From a checkpoint of a small transformer trained on Wikipedia: width 256.
MLP neurons of a small language model. Each row is named by its layer, matrix (gate and up: input weights; down: output weights) and neuron, and shows model dimensions 32-159. Each number is 500 + 25 x the weight over its row's rms, rounded and kept within 0 to 999. Numbers have three digits each. A neuron's up and down rows have the sign that makes its largest values positive.
After each neuron's rows, "fires on" lists the tokens most often at its 100 highest values on Wikipedia text that the model never trained on. A number after a token or word is its count.

L2.gate657:493513520485531545481486468490497483467503540534473532537505471490495505495494499497463534444514530547491484519500526482504482524473508525494531486518473534456520476528485449491534503456492505471486490480554505490455510484465517491514518524490509473482533490508562551512515505494501519525454532479496485508532529520501496497492554502486486507526503510464479510507484500498511467518449
L2.up657:471514510518526508462490488492488488512506513544511504511486491505518504500456526480480531485484528525519475503512533533493432501531527490482498463479465500523465509539468477514554493509526509528477495464475546501473505498506483459495500496528516479488496486473510537528519513481486533531484498494519535505480483493504534517502521500495474540473531520435506504519473491539460484498467
L2.down657:498553497513468498526492497488538512490531484483529492495516465476534482511526490511484464523499529516534534536517452502516506517504467475458504563482518515475450508516512519520514487501547446471492494512492512522527481494531488493497489524472498449530496516545500510508513505543528530488510479494505458511509534500542514539479495478528513479401444478462499488487506499494474483563464
fires on: "\"" 78, "'" 15, "”" 5

L6.gate175:512516509488481499530477520500511467478524487508457506466479487494512498533476485515480572522479480499520522527501475488442474521546515472507538540506515545498486507500528504531531488484527499517430486472492524468436449573508520473491481543524505500502520500483499494502475552503486516505494498506458505496485538521483489470493485475556468487526492505499529524524498511472471498469487
L6.up175:552500551505539498571489472467499480501509491481455503514470472507511525482487463498523532508485516543477547481469503476463455528476517522538483483516507513450485516513488515542515496519530515519515507532534489481531464506498523497503479492515472529504477510516463538514479509448443470503512509538514485494513490511526516498506481486484500520472511489514510493503464511464527498515465
L6.down175:537515545501545517505493506463503525506455476489502495546541492523464462518499482511498523497501523525522527488498543445516477483510489530510508511474493494470513497525513515502520511515482516489493528511490524500484468501511500487498454509532481532510536516521518520564441465486514526523510449505533494504515461556511446492513490487503449502538504466481492496493486467489532500487504
fires on: " (" 94

L6.gate548:545485491497488525496489508502517485484535479496537513448518492496515487528560481520523491516475508487549515509581530485530549498441511534537529517504502523495510497521519534504493513483495529480455483490476486458481508484467508462480467507514497495512512538438475487498489489481519500493521516493549537483491529501478531523479482502508482493540467491454473504482463464509480515522470
L6.up548:501485486460511498537484448530475506498469521547556463458495548520502492483480459462486524514480535510497529493525545494529539470474484511481501510489457543503560476495488497520500484472498516498495484497509453482523475489495526495485498459542502496497515518439480492550495508508501552542502496505525490491494491509503548526472493526507492445468505469486522482473516449516518508549476
L6.down548:497468517473440540488487503491480501485484517498496502512500532503493477520463458512471517496482525515507513496510491517522524484485487497531503521494455524516474515458494507494503471498529485511503471481503535459514511497501481486500489506519532487518505520504498502538485499468477527490440487509494462523487505515520513509517522517518478508515510495531508516509487502481477463518472
fires on: "," 94, ")," 6

L2.gate393:503481508475475484485490503498514482469543540510509477487509480437480503482520498451469464527526503504512501487461540528520543534499489560522509501467494488462493433500497513520550542481499510502458481496505469547502470508508515432483465508478520534477527453524483441468482475484493498504530510516499491524499530514501507486456497486445449502468500544501537506461480455500524487490539
L2.up393:491482468542486520527474466527508488478512498508500476506522487513482526457514541517529455522488479509474466526467530499481557536496492509533480539437492508452482500495485506514529507501479519508470473557535471517479483559496499504515495472490497514479553493528470454492480501487528493506505491540522499499555507508477489475524497550482460490481526526543494465490512494520497526480547
L2.down393:490512490515507503468515506495490503529531490525469497499474522462500487471510464508561491504488493482464499476476579487489528511541512479508459494564497473513526515542507525498512501530500528529538496526514512457507498470485555486499487515451491467510538503515532515485493483535487521489487482547477482495540503533528522533534543503495483506528470444515473522546464498528486484497563
fires on: "k" 66, " K" 12, "sk" 6, "ok" 4, "K" 4

L6.gate582:481480510512512476529447519454506478469509500518505484512454518524510516516495487517520489502556457502465520510533477504510475449494496486531532514453502508472485471497518490509495486468471455541503493539471509543509476486497497498562473528528489467538537553522517519506534494521500463539508524426489494521519526524486537496534495464476465521572480513491539550497475492500515491518494
L6.up582:473455509445547476483494498485456433490498493500488465525490510519520541520468506497505494541482486537471493542470490540540494513515570467517508450475516512496501475479484474504477562521482474467465473504503509507502506516509482489484460490474478489511512463484479492484501510448485531519512488471486475483499506514509493514508505488490483472500523524485508491454500456495490555463550
L6.down582:491476494471483489493464484469471507475510515530514471511440454515517513500488491511494498525503495515536523535498446527452525451516534484502526516448509474491471510482503460501487506526479464474547474486502502513508491497516469452529520522492500497524473521495500473540535464490506513485508518474551509520496518529559473548502462485510477480492504494474485501507509529507481509473503
fires on: " dis" 38, " ar" 16, " Dis" 7, " str" 5, " bas" 4

L6.gate556:445437498506509489494486442482492473523523526552503519508522544510542521518531519516511507535483516530468542495481487457488562503493466536474493526514468503475512490539487507518547510522486511469527529524522542515548476496468533514491476487479503493509539522492518474495495503482463505484477471502515503478502508490506487527526467524463499461510479484544465500507514509543496480441531
L6.up556:536511514477505477546525509509490461475513479521522509507547516482479531572492502498484477493477486496475534516545457516536493532555503545514487536475461514489529496475525524508479496476502471472494514540471488480447521500514543466521533527466538521495516545445495514522525489486496489451525512475540459512491478485482531512512493512464500441500481512550532489490515491521450503502521
L6.down556:510484492503468472477484482507559488463526510478472544444479485512515520487534520538455470517493505504491513446540493437475484493470526480465508539518462513476519508478472509467471505518489490472515505494468470506471523488497517461511556524465496521529509535503512510516526510480504510472526463472512506513504543549470479520505507495510523470493509518504511517525527517510496501530491
fires on: " pl" 32, " sl" 16, " ch" 11, " bl" 9, "pl" 7, " Sl" 6

L2.gate226:494468541510517492504527483503478471527529544544498488489513456535454516512527514484456530511501503458511512491506518487506487505494482474490509523503524533532456476507524487481486516503525489518499569488498478488511530459450478518518564535490490506503527503529435481533507515503513511476487490511509462473512504542497501542482540481502543545482489493498500488484462511533491503494480
L2.up226:496475469482482494525510489511451486471495526504511489526513517509534457526572501476513496529472486470506551500465501468510506540477537487504510468491473530512529464511510505495495502517509499505504542524503491550512571468428499503532472540440528507466477485503509488520534536495514501513506511544486486500541531503492496539527502487500536495518476456455523537505486476484482495489463
L2.down226:452526499487496482478476493532499474493486465499473492510453570496546497475507542535507466534508486490463497531506491494513521447498480514518499489481529473497511493526516518436510461539501473533508492531479513511498476490488492524507515550479495458487524517468511515450527537517473513465526459531506479467499534507484474521519474565515495505501486487512531522469518509501468515503486
fires on: "a" 31, " high" 21, "all" 13, " same" 13, "as" 9, "о" 4

L6.gate563:458488508495509504543517488507513501517500500489489464526521501489504478495505497481512551494526506483445514519493525459501521511469480490520502509486541506464525509503525504493530522498465517489486432504488487482522519496529512459499489479489511509572471516531506539523502454497478455469492475467528477469594511483474489493512478523462484456447506509468528476502494483515435478525537
L6.up563:503458513516481488564477510512474515508448510484529529514486537484518511526468508523495489463508535484514502503527485459498468474460532445494521494525479498480527506466486518499515512547493527457467515536480510519529490512520474516493521449479469497464472530530477516503506517483517486477509473492515509504439521475518498496458493447445510484510482469492537482477525489537530496493491
L6.down563:441506507463502502513492415498513518490487451522502560485484544452553502520487479492493468484502486514499522527516537470508477505458462517493498491465532494430533509462515508470517463494477539464501484538506551517480505436471512478514522475476475510483478499480522488520493513486435555489448510486516553501491512462474515473511512482474526489476473515494521489562511523528520501496480
fires on: " Ch" 51, " elect" 8, "ob" 5, " Elect" 4, " ch" 4, " Ram" 4

L6.gate157:518475482497514465454457501532527530506519543480471523473509525530478512499516521504510515556498464485478494502448503525467559526546485490513493467499466509472496494524497481450498511475509547493547468567492497501456538508494503448509485506481534494521527494512515456474477486485500513470508441533578452498537491510500507503488522436505494444501524509478535490504476488515498480531496
L6.up157:515489526504488521505531508512500477504504521499471532462473497427500508492486500512568505500540453478504501451499550520506547504552507476509476511497483509457485493490481508464480542486497517482525479539492488529483459496500513486452520515494547500500475527476476442511553478503531451476517505557488490484530504464535550476503538478500471485523501463492491523494532499521467456520500
L6.down157:503502455516481465497503491484498521548486500494498514464521516477505499476524475493524470522540502497515542523478528497494485505514491469502481477513494413513477495530489514518463540473498557501518466561553500532473504533517514462457499485495523524492521521484510440479502460474542473530457506503476445476543504513505526513531487504442481499482512490482525523466477507511514508523490
fires on: " K" 100

L2.gate155:489425497484492508507491498499501506516535506515519507484499448540478517517468532517442483502488463485507491499530515495507497532520509516534474498492500515520515502500515542552508515500464479533500520483536520503517482525446527532497500500466468504552511464467527492519488499533449514489505486491513518491486540536483507489528529498463503475506501476490524463484470532508532490495517
L2.up155:512503511463497499514509525486495532541444558554541504539515517514502532474499502521474506534539498495491516517539487490535492505503491484526510511488556520468467490508541469494473563498487480463507475538490505502541503468464524503492501532499546491455501502478482507455516501532508471503505517505537450519426518522528502496492491491510524494543486497501514466520490451569475469541512
L2.down155:483452521477496520480515497516574462509510482455500510500476475510463508501511506525460487534515530505498480525482488525458528513487509534459520514504470530478498463542535542502559468494489526442538519535477504514524509499456479534512497486551474549478494520468485517522507535510483530473463487493492505519480499514511491537502484518472526497475549513468522480457498486557480482479533
fires on: "c" 24, " em" 17, "pl" 9, "z" 8, " silver" 6, " pl" 5

L2.gate819:496464538517516512465502505518473516517503507454494495472536499516502483482511498558494538509539487467488499450513540503476498496509469494475486538447451520500488481491497495485468474502500496491531520518501452464459501479505507488492461512472554483539501481484559467509482470465508469543517497482482469469525477486502455514499531534477495511541522488486518518486501485490539502546516
L2.up819:515485512478530526477510515518474523500487517454506524502510492482465485518515542517494510520497515490482506490519510541493531536540487495516514475475514531475491485490504488458509487471454524527542504526495504521465496476481532517515472501459486534527431521486522475527513546485484524522510527487486530507559462470540505470497471529476547488462561460478486520483485481482554475505473
L2.down819:530508530509464531481524492477513513511501463479471465463471517533494531518480464519513446548501526527523480534494520477513541489516495494486503472470487503472493460449552490500518501534512475435535519502479502478524485454495514532478457470550470511512494519487492536494513484545502485460440517539500485491476502493466528520472488535553471497454533474504480542517493495493508495501521
fires on: "o" 38, " Ro" 15, "az" 10, "os" 8, "ho" 6, "h" 6

L2.gate197:424555506494485489502534514460473514518524533493502530520496532517530528503483511479505499520557464516471482485522487478505493536542508548490510506412503457458510486501499547527497488470477502516516551570470509502476536535502532521485469472467477525447468480500520471522471545431522513511519501501461509511500520495475507501527501463470509450502476486488506506516492533509449532462519
L2.up197:482532490527485503477541501484504542521480509463487520501488525487467505486514504499529496488507484489493492459544539482481493523515507523498470492488494456495519503460491504514466482508505467497522474577473470480483514517496529511498469507498499488487505442503498532503491522458467483505510478497474517513492524502485483460528512476431515495447486480516455496532483515554478514482491
L2.down197:499499510498492508502456485543494491508511500491460526514498514556499471492524510467528500462522528543444532518509462490480494454489499494478465507497475489475516514451500539496533492435546516499513541470513503508525482521509491510506523508552513511514500525528471493507532535530480454492458541514506470520496500550470499524508517489507530478503453484516503503495541451493521517517516
fires on: " Green" 16, "ala" 9, "ra" 8, "ah" 8, "ore" 7, "ou" 7

L2.gate781:516528513518499463473528525532515553517495471506525526485496512516501468498499479488541487519448531541517528493501487516475505530508468499475475474507529474517516469481521503529478525506606507489456541474490489469543510512480497479499511510493502473470477477473495475531501506487503499505465492509513514484478451482530527502505480481500512482555462465522477479459525494507476494529520
L2.up781:508447497513489513503496500438529484507498506503517496516483473476488483508490513507489530469484514487537551476464494530523534499479464470444500534494473526499519464481525472496473463505479518533473442529526492511538508536425496505518525421500510484517475488517542512452516490534467500516469499512511496517454484502497484469516479488516459499508435489486459494475498508503499509526448
L2.down781:500519482457496533476518480467479443538536538467508532504464501507512488465518534489494511438512451540444524498472479541487496536507478514464478497535502463504504488516495460447500501510493511497460511494515511528513521507444491480534493485481470459537490507488510512488511502518491462472512514493526499500457505510543548518482511500526519475543501495464435511514473535474501500446524
fires on: "at" 20, "op" 9, "ted" 8, " Cat" 8, "it" 7, "ion" 7

L2.gate362:500480551492523553485482506514469476543493477493488470512519509491505505518518491481510521496511476504550507532490564460516483533512515550466499497526512504493524508491508470534520482506496474456462492482482501475543518517509539500476505500526485504476509491480470521470455485519511496486527527486492488482503457528482521498430456488562478513535499524550483507509474530448532504516471
L2.up362:539489545491468500502485481477479475522484460521508517509497528517492503479473506518464519492543481467525477511543459457512496475526502476488529501529486470468494528506457481521482533523514535484473500493478465536556541504485536495468497477521493514461488529491494506500516475529522486520554525499503480543507485527525523468522492486495479502489514490509502491505507551501474538520538
L2.down362:504512504530526519470511486462475522515508453522512503459514484500512523489505455522478523490497533495496513506476522491502482541482454532468473499498471478494544527478498495496513492491499492541482521502507525523499541479505501487500505467569533510470518476522466526454450490529491510534510517557483496508545523442486525491484496488517491484497473527509496532459514512498543457517454
fires on: " un" 43, " Un" 16, "Un" 8, "un" 5, "imal" 4

L6.gate823:495504482470500494484500491489531503486481516502527534521518514474534495499471488465498500515507502513511497475517478446528525510537500497504472508533525545509510501505521461497535525486482470486487474517512476493474518494538468527513479509476518559506500517475527491477568499489490514521499535488474558502506466518552460488509494474519489469517514448460524493455496484496523541504456
L6.up823:501495468511528455514540493519519506518502501485522485510460488495504515480460467533498492505507565490464486487544508513543502521456482445499493470465498479500497505523495541509526519507493493525531494487508505500502515523473479489514511520471485479520499437471525451472470473454452500497485464467537431477496491497526522503459507534527522479510498466520505500446495480504504436491493
L6.down823:523514496532488501506515495461500482530486490500507509505497494515459506465489525463481493482520470506510488508511492516480535452499490523497498490473493474496516484508517481467482475548506539474497504486513547492521482525495497501515491505510460508555506487543467484529496499516476502457494460509489483508494575483476523463506516485483497530571539516504519541540495487481454504513508
fires on: " and" 44, " &" 16, "," 12, " to" 5, " of" 4, " by" 4

L2.gate672:531503516502498519509497520486461452491502504480512464523488468473513518479521476517521499483538512531572531472517479511522505489489499504544495502492496495478498524439525497488491498513485457452577508462512438509513482508491471560494459545482501495478503474511443473492503485503544530496507474519518503456492504488512496462513469479482524519482523472493478497506512494499515494528523
L2.up672:546519485496478526476531494460444490521480523486557488490443462523505471484528519488504503526529523512557508486535504469505464524536510533519513485494561481474474520492520539502504492505458494482549465461511463492510480508513496502501479529491497503455516471519479485499550495451506499510511509512507494488510497496495503480494480475467576484560470507545509532515475482496476468506520
L2.down672:493551483525444490508485542451508463531476515514493505539480486515516497499497524525560469500532468492515506523465495497487533514463520532488511501553532532496552517477519437485497503551478442524485531498519447496494504507496515502533534492476540509482514494458509488487537520501477529481471484482530529556483461475494488493506454468505492502506505461473509489474518434479507479493517
fires on: " no" 22, "b" 16, "o" 15, " No" 14, "eat" 8, "res" 7

L2.gate339:496514512492509501543487535499460501473526516550489480506537517476462547520498525518502502505469461518476485487478506484474520515483518533501523466475474517507461482503469494454487482519508513437483537482529536515525461517496481497492451550512520510481488500496534480513528458494468492497544508468475466532502490445490508468477483529496512539541509514514507480498537507509502504497553
L2.up339:488511543528534497542495486515459445503497476519490524541529481478477479520519500474475519540482446498485536495507491521490542491478481487470524514496491510500522462493495475452478487486461538504528524495473510523530493552518506552511494551532496501523505504536524486484509509489484505520501519474442476502524482524533534506519524502479479522502518495480483482494553534458524472514527
L2.down339:501473542494518490472527512541512512522486468507529512482475481505513514494507483524508528530475492545488492487459518445511518512518488482514530489470483432534524433502496545502511501510452468503509485472508481544557479484516532537494532483517471519513507497528580490469464514461531532490514469507450490526480506535481513479487557511463468497466521459532514511538524520521490453474467
fires on: "o" 77, "io" 13, " de" 8

L6.gate710:516506529494498527464487503482447517526507550487487523496503544487488477478482481523471534503507526461494493493540487447465506440510536490508460514519490515508477460507547506526510509508504496502486517491487496494488489512477501509508508547508474503472501514485497495501518517487517509512476525496581490467487535467519510552507485509517464467500469570512492516497523462498512508496452
L6.up710:522467548475557490572488488468448530511500570476483453543475501495532513503474470500525477492490538469500470468468516476444525521476503498477508463492525489494483498491520514455506489528508483492490490489522532504489470538503543488523478486517523501516529526513502500510447498472494520490542501502503514542524542494514539533493482489478474502490495442503532512512475496502490476486557
L6.down710:521522529531496522490562510514500480460484491460483528507480509513523448475491504508503497511534490432512502509512485495493523479513520503441508492515502463523485501516468501484492489502505487466497501490518504477489533492474509495496492481519500529517478528474532488514526476465469484479508456489531544529508455556486486523500514461517485513512466492520490509494474497474519506472487
fires on: " " 63, " \"" 10, "," 9, " (" 5

L2.gate149:515529497488464493487503481506485496463482512531489512477520562493551523511508499482512465526486509508526507501538536499496504505520510515516504504504495494475461525475520462490501501507486489459491503531531525513528465485487493535572506465497486542477510496521509489565470503507480475509518521470499471559476498479479470583491496469472509499492474530479525506530491545468516540497516
L2.up149:525508458493539512510522518454483514476472550490474502477527487450496452499547484563525466510533515489504485512530512430512530514528550523464500488476512500495478512497497484503492455504480490505466472498467554456488479491531489513507448491469532523488523501527493508464532498433517471485504506507484521475476507461488491493493505486514497511493513482535479548532561478482499493488455
L2.down149:529488541504528528537494485501468461543456498479499474538464458511502480506511455502533524506537484562479530498459476527480525514491509516512524513497538551466539523525455519504469486549514492516528558490486469493476481466491523494508521546466470473506497528493478486509522496492497477550486504514472485479471455500495497496508512533533520530541525475527457518490518484515512492478436
fires on: "en" 17, "one" 16, "or" 14, "our" 13, "S" 7

L2.gate555:499488475494528522462502482495456568486482497514498486477504507469506523488472470508474455538512483506501511465506523514545526509478518446459503518499486532515535486523477461461509472511486516444512504532498479486505481531493480533530490491460476516490480466480473546499472495474470477469534501513489512541478500476495493521506481483535485493497522519503547480524496486433448520486432
L2.up555:487458495481506535492503528534492527504463504482513478489509479502486510519489469518465480517503498457497526554471516513485492479512467480485542510536453562541518511550462457484491501532481523496505482527521504471540471499505502529488531471496485528463494445486477552467502490491533510500448533470539479510523473536464536521491524488477518509504530496544483491553479505443484528504500
L2.down555:495474473495503504527516495506512525489488469482472499480510475475501489484482529489474491557499498474510502492461545484541448552481494502456509534531498495500489468532543557521482480550495473542458490536517485525503506520476491504577478490450528517515509483497484497513502553564508505506456555521488518473497492498498477483524538529494532530473527459531480491473519463552476498504478
fires on: "all" 30, "t" 12, " Art" 12, "al" 11

L2.gate537:537489491497523534520500563468508446522480459437518462498499514498477512545506498464465537506492481524532517475489508501512468420483513492495498537494485475518507500470524473505497505527480478498498515477503527504498462515512475497439479492534495503507498532502479503525482491493483525509452525516438506495507486519459533468493518500492484467523516538518534532514491499498502495509500
L2.up537:469522469486543526507495498446498513531522493502509489530491482522470508532468519486494530514479511503491490436543476459501481537507529493489509559505479486504499477531516531530513487513507499524533510495511516542482514540499484487500521495506493510526485489476468521549487476460475512527514469554528567481499531516499503454502506431512535507490524569504478531495488535491475470485480
L2.down537:516503512489482526505547503537543544491508440475507433499492486490513494542457538503508506448566483509501498484537508475507456463532484472502493497507493517520474470483459477539533496535514463474488487521518495495516474532509534559488501496494555483491488522476473529512505484491523538495504478486533504518467470522522489451498484467520453505487482547552554506483476465499467494495494
fires on: "t" 31, "e" 25, " E" 19, " ed" 13

L2.gate266:540495489479484521530463523463489513501520514463514513498510474523439537460543494519505509508524473471539492485501557478545461506497480515520473513534451491444497474489520510504467478555514507463574512479497524486489508547508500517523464484461506503483521501487468494512514516516499504486493515509531484539478464456488512505499486498532519488520499517536520508502521487507518512534507
L2.up266:532488520510537496487548472520481530492522487482500498539501498527492508514469474505500497506516511525486470481538510538471533450490497492469519489489548507511457471506506505515512477483481501522506521530536518534494495529518471526502521522452495480523489483520511489499544563521508497509555464495563478564487467484459505490534437493548487495522505516499506511495508515458485497513527
L2.down266:531507508487516501550458476489493499482506482486503481471483527504543517491502467503513519502497531538475508526489519506473492493510473470510495501468519534490547489493503508488502513472504462521465503460538531487512499481504488521463501492526503480547494448462500509496514471462479467521485508514478494481446507497522491511520513522496492475476531495496505526519502532503476478441498
fires on: "o" 64, "io" 20, "ad" 4

L6.gate230:497490552479481508512504496521511521512513499510486530489486528466506524508483481485463530494521443496525526476491508488510495494521525505490564450476524508536505512543516455480476546494541488537529476531523480522523481522498528486470487506499516511496513482553461503556480498452483492522483470501502493477487462490525518495522518496525453465548476540504534509479490501520498525499474
L6.up230:507484474534513517530502452500550526473483529513484534474486591499492505518510497482478528475524492474512523529478537510424517480479498509568519494500474474503519526498500444514536521503501496472495567505495515521472589507507499477501485496478457479476514490501503489509498514522524494480480496532499499474486477499512462460484446460468509494480512493515493510497484511510497493479451
L6.down230:506524537520556474525495494495474514541538483498493476502492514463494453488489508435515491476483461536511478529496497446426518489501526477497482510476501506479549473473505493481507496505526520525481495497500482488532499489493543478528486465509489530493527494489495514519491479481523516477518483522479489486533500453469483520521521495481525482495531525439502460528511495501497526487463
fires on: "ur" 26, "l" 13, "g" 12, " San" 8, "amb" 5

L6.gate520:457526497560492525520511450514512523498512524494516493487504496482482492538495473480494510544496527520462489518498504503474477481517486554547523489535512453471487527472537524497490521487512506516473465526527504486490486518504475514490483497514543502491505481530551497479493523456467483461520503462561517497530457494499506506524512470493503519483481549484477521517478482493528477476482
L6.up520:463527483517527503495507549495489543489512580524509480525494545523507480496497516513493501459481522491503484491561509488496481496527511495482483540567468489477551487505497463530478469530548467511494469521499491520525505497507497502475518504494479511495488476487503511492515513510489530482428449474476550527537433476529530499500489509477499531521492488466493515495526492475503513501523
L6.down520:470485521507512504509495466479509495516504500494503483517501534482517511511499504517463458513553460512548491506478501478503541510499522489525511507508505579509471521496499490490501544487495559490551506535511493489501494476496569539489485496507471487533500531516522483539511508451504522530536557477490484515505500501510473464494481474506515508507514552517495447512495540528465524521534
fires on: " " 53, "." 12, "als" 7

L2.gate706:449488512485547493466466509452508498511491486467460520526494549499523514469430523528513513525478490492509523510519485480463545503491519511500521503467512521491485487441495469546474507481504498477523484533471522535531497524515473495523529479509489506522490509561480516556529509505518520521504466499511503499465477500431517555479509481516496505532497507523515524465490528511510478519486
L2.up706:498465495504542489477428522443476490491487506467487511506524524509526511491471508498533536522478470475499513522506489473459535472480537512520529507472518489464497466460477485552500511519522467457493500516483522506512480530540462458540493486499512523492493499569515487547531473527530482482498499510535485517487470534455511511491487477499480506546522488539508501459540565523477496492477
L2.down706:490454518513522489521479509523490483528514472518504469505465479512515518481460512476526500492476532475532506529512491513463501506528503494510456512440492489471497461510479485520504539475522474547520474513512454514563489532482543467487468484506451490511501471525499508508511539566512519522514477508476487541458493525464548531505482502484516522461518478487497480484519519515512503472483
fires on: " dis" 38, " sec" 18, " g" 14, " Dis" 10, " ob" 9, " Sec" 5

L6.gate591:541489453519470506514471508464469506498529528460494541492472495471521538519536456513509527521532490499486523464491546502539533530486495501501504512480495529493490494513498504518512486475493461490526531448487457435488520512536493505509486486487480498504522515504518499498538493452485556479514514447516539497479495520529510495499507508494505473521486484528526489526534512479530511499518
L6.up591:517499482560514525512498531496522509511482492516509548469472512514543460488482453476481478502516530494466527520544510498480562509512476528503513511498497532511510511537513439539454477447491506490506485482512475505459473515538505497490537514543511493462516480461502495524524487471490508517462490482532534530533476505539474491459534501544500481485512471497483504518507517459524500479505
L6.down591:477499484480473500538497494490499523491442496507531496495483495452529450497507495510471529502513466474537502536509476527480510460507504476450466509492530546484492509493517515495532508526493497468505512502448512443546487437514497577514493493530534491528550504514532476496499491482511507505529498500515497516481484474482465482545507512517535473506476507454484499488475495522455513502490
fires on: "," 98

L6.gate323:510478510540498515509472472513465513511491521498549533465485508508554487478507479527494480509485475484549498540494473523471489514504469520525463499487562499448477516496551488506494479482475511533483449511491502520532497471476531493480513444432473464488527497526493528503500487490467515503465490501526467552525534531457539495491507503495483488536490528492528476518471482535513528483523
L6.up323:492464537525477514516518494501520510438486529453533530532448533467470541500498477516506486493448514495517508539506496482450479502474532505494498496539484495499506465469519474517466506497502507500499476493476507478501477524479491519498528499506486533494493516511450475531511487523535502514481485496507502547499498520468514502483507465463489461512472478484501494525502501449513459496561
L6.down323:512472502498508520463510453465469520507502472520497486480445480484509542470489489507461530497536500489506483481509469528492496465462451531500509478522555526500533503519481479519486461504517506495499501502521525509548482479525559490486498518510448491483467512512515502517519499503501505509466502496532510503495445536504488486503504487518518496511519529477532525489500521517485534511488
fires on: " ch" 24, " Ch" 15, "Ch" 14, "ch" 12, " enc" 5, " expl" 4

L6.gate562:517485493491494499497497501536491488502457529496465520523489458439538524522494464500483475520481492497514507518510522467490493464488500496532525489450457464515551522523492507499496511521480471509502442517537468484500520490518508487479491484562500532491479495498506506556497516487498485470466485483514516443528528544521485520518553527463516556458540455484546525517466512499526509513501
L6.up562:473452522501494524503495514526525495527503522455561479507534484493490515494523546528495510493497446493504450510495509497461541487483491463530518524501504483506511522497487504505530539468503496517530497483561489514491494521478486490511499517501532490488525493514520482512539510523499501469502539490455480496501515558507494476464525464451519504480474511489519528508515490489541497516495
L6.down562:522486535489470509540519565492565503482503497509490482551461527496519505496513476510467497537483529496523491489514482501512480541464528497519489508476502493510505424474516491516540499457488536483515537534491498464460495492506538505539503495523490535509522481464516511491569473478487478516506501485464478548525498480524489552540471530518492540489491525456546490503494523471524524498468
fires on: " inter" 23, " pre" 8, "t" 8, " E" 7, " trans" 6, "rans" 4

L2.gate385:462523527435561522476493522472512477551496561537522523524464533486502477511530542489513523507481524532493486541503487495520516489494510493491503489535504462501505462509504481499524525443491456518462489511488532417486495485507498509551570476488489448486494484466478487513525484491495499467514516497490504449489471487493491487459529516493465538525517490463509482521499475496520461510485
L2.up385:489504513497499481489460508520481487472481505514486497453485468499471491509518513488440492513545510504490539529513471524519502461485512555502500463424526487526537514469526500453500524525537517492508491468484494526476515495484520515479536500492474482539514499463527482512542467533500497551455518487540494468453541531532516469488521478515503487486517486498485501476546492509499534509486
L2.down385:475486501520509478527497516463485491476470491465499498505480497521510483529543486484486520542510526456533549509515493479504517522496503464483489537460473530495484497535466498480443516497490524522516455551496498484454503466517522456496474503472492476489529518503498478474492472484515506515493509490469485510503515522548523533471512508499487450479462475474512490485499464484469523475505
fires on: "un" 49, "on" 31, "al" 9, "ri" 4

L6.gate120:455539520503486506469496500525550510444462473525524536478470544495523485505472481475502459479521511513502461561542514488544464491481496500473488522517523532540503490497506495506479521503511476504497505527468505456536487513506488507515500471528475517486483498484495489475512482516482485495524505510426520524537474443524500482492482509462456479522521468522513455457501548517469512483521
L6.up120:512493479488479468492522518490470460452473467544473511481515518504511526487527557482520526540525517497462544456531529468510508502496507525512457461517535489505493503503573511533525498503538480483548560500530522501496532461484504516478522474473486500486506490509500527500479491477481491468522487519503514509507463508537516444499515521475486517480532473533474522504476518504450502465498
L6.down120:484483494479515488552547491470538505495496481484491496475487501487514511477460518508507501514482520477510541475520503498500512496502516541519479491499450365501534498496471484508508489505522503501469457515484455469518495474491529513487511485512463494475506481508512466495493497520494451475513466485509472512485537514503492527520511459459484520525457526501489517500506489509509486522496
fires on: ":" 45, "with" 8, "):" 7, " of" 6, " to" 5, " for" 4

L2.gate814:534475502544501487515453498519501486532460462487468487520512519497469498532493492511509474473503503516488509464477491541496522496499542526499503517501494482479530495461490474507524524529483511501483502473482511462502526523487497480498551430457523492502466579508502501480500513527502482488477501451484445466503494512503516496465457500516517488455520483484516491494527545466485503490475
L2.up814:539467501502509468496479437524498503513465501489502488553498535500488505536478523536517518464516481499521521527462503489455497478526499505457509533500508506492509462493514469491543516522456564529480541513523495494540566521502527504476537445453506536504487482517524479491484483526507536527507500511446466461503527460506497491452483487491497479434511526478510481511502521444516483475503
L2.down814:491520495523556465516472516480485518471510465506511502475545489520495478527475489500445478495497516507511528499524498501522560468502526509480492541506541504515506463493497488542498490535520461494482467453525503495488474471509507484494531456532517527463508509475503506515485533502480523512486484490529526518513538498461526459476497515526530479478486516485530478476527453463509487467480
fires on: " un" 34, " vis" 13, "Un" 9, " ent" 9, "ert" 6, "ic" 5

L2.gate380:522513507523493481545463467507548531493474528491484489501520539495479497508525513457519519500526476521538457468504486501474436473529511490473503473522480528541457511547515466459494484490501511508476498490440520467476474509523523515498532504492454502511499508508519503477482506522498509447547484463462479480468524483496496510533496517450483513457542516504486520491486520498496518523509
L2.up380:499524512483462491540490465486493524485515497440482519484538530486479549502490506508528516528539517467518525479514502522481485520486471515509529481492511539513470496453511510558502491514547476510471479486502493505505523506496520492531516521512510523524443504468525521476513488487479507499482562535472482495498502551498451493513512499497512530468484447518486509515439526465489483470478
L2.down380:514527530484475488508532487506465509510492524502508517513491512454456487503515542461512520507480502497541511534520505511475477475516525488448499517524501530483475485482455483470540474526509465526515505493538472493513480509490526519560486504510490500478566501473519511523507519479485516485525474462580554498515486541442499511505500496496498547468456483477526457539496524487491491478504
fires on: " (" 100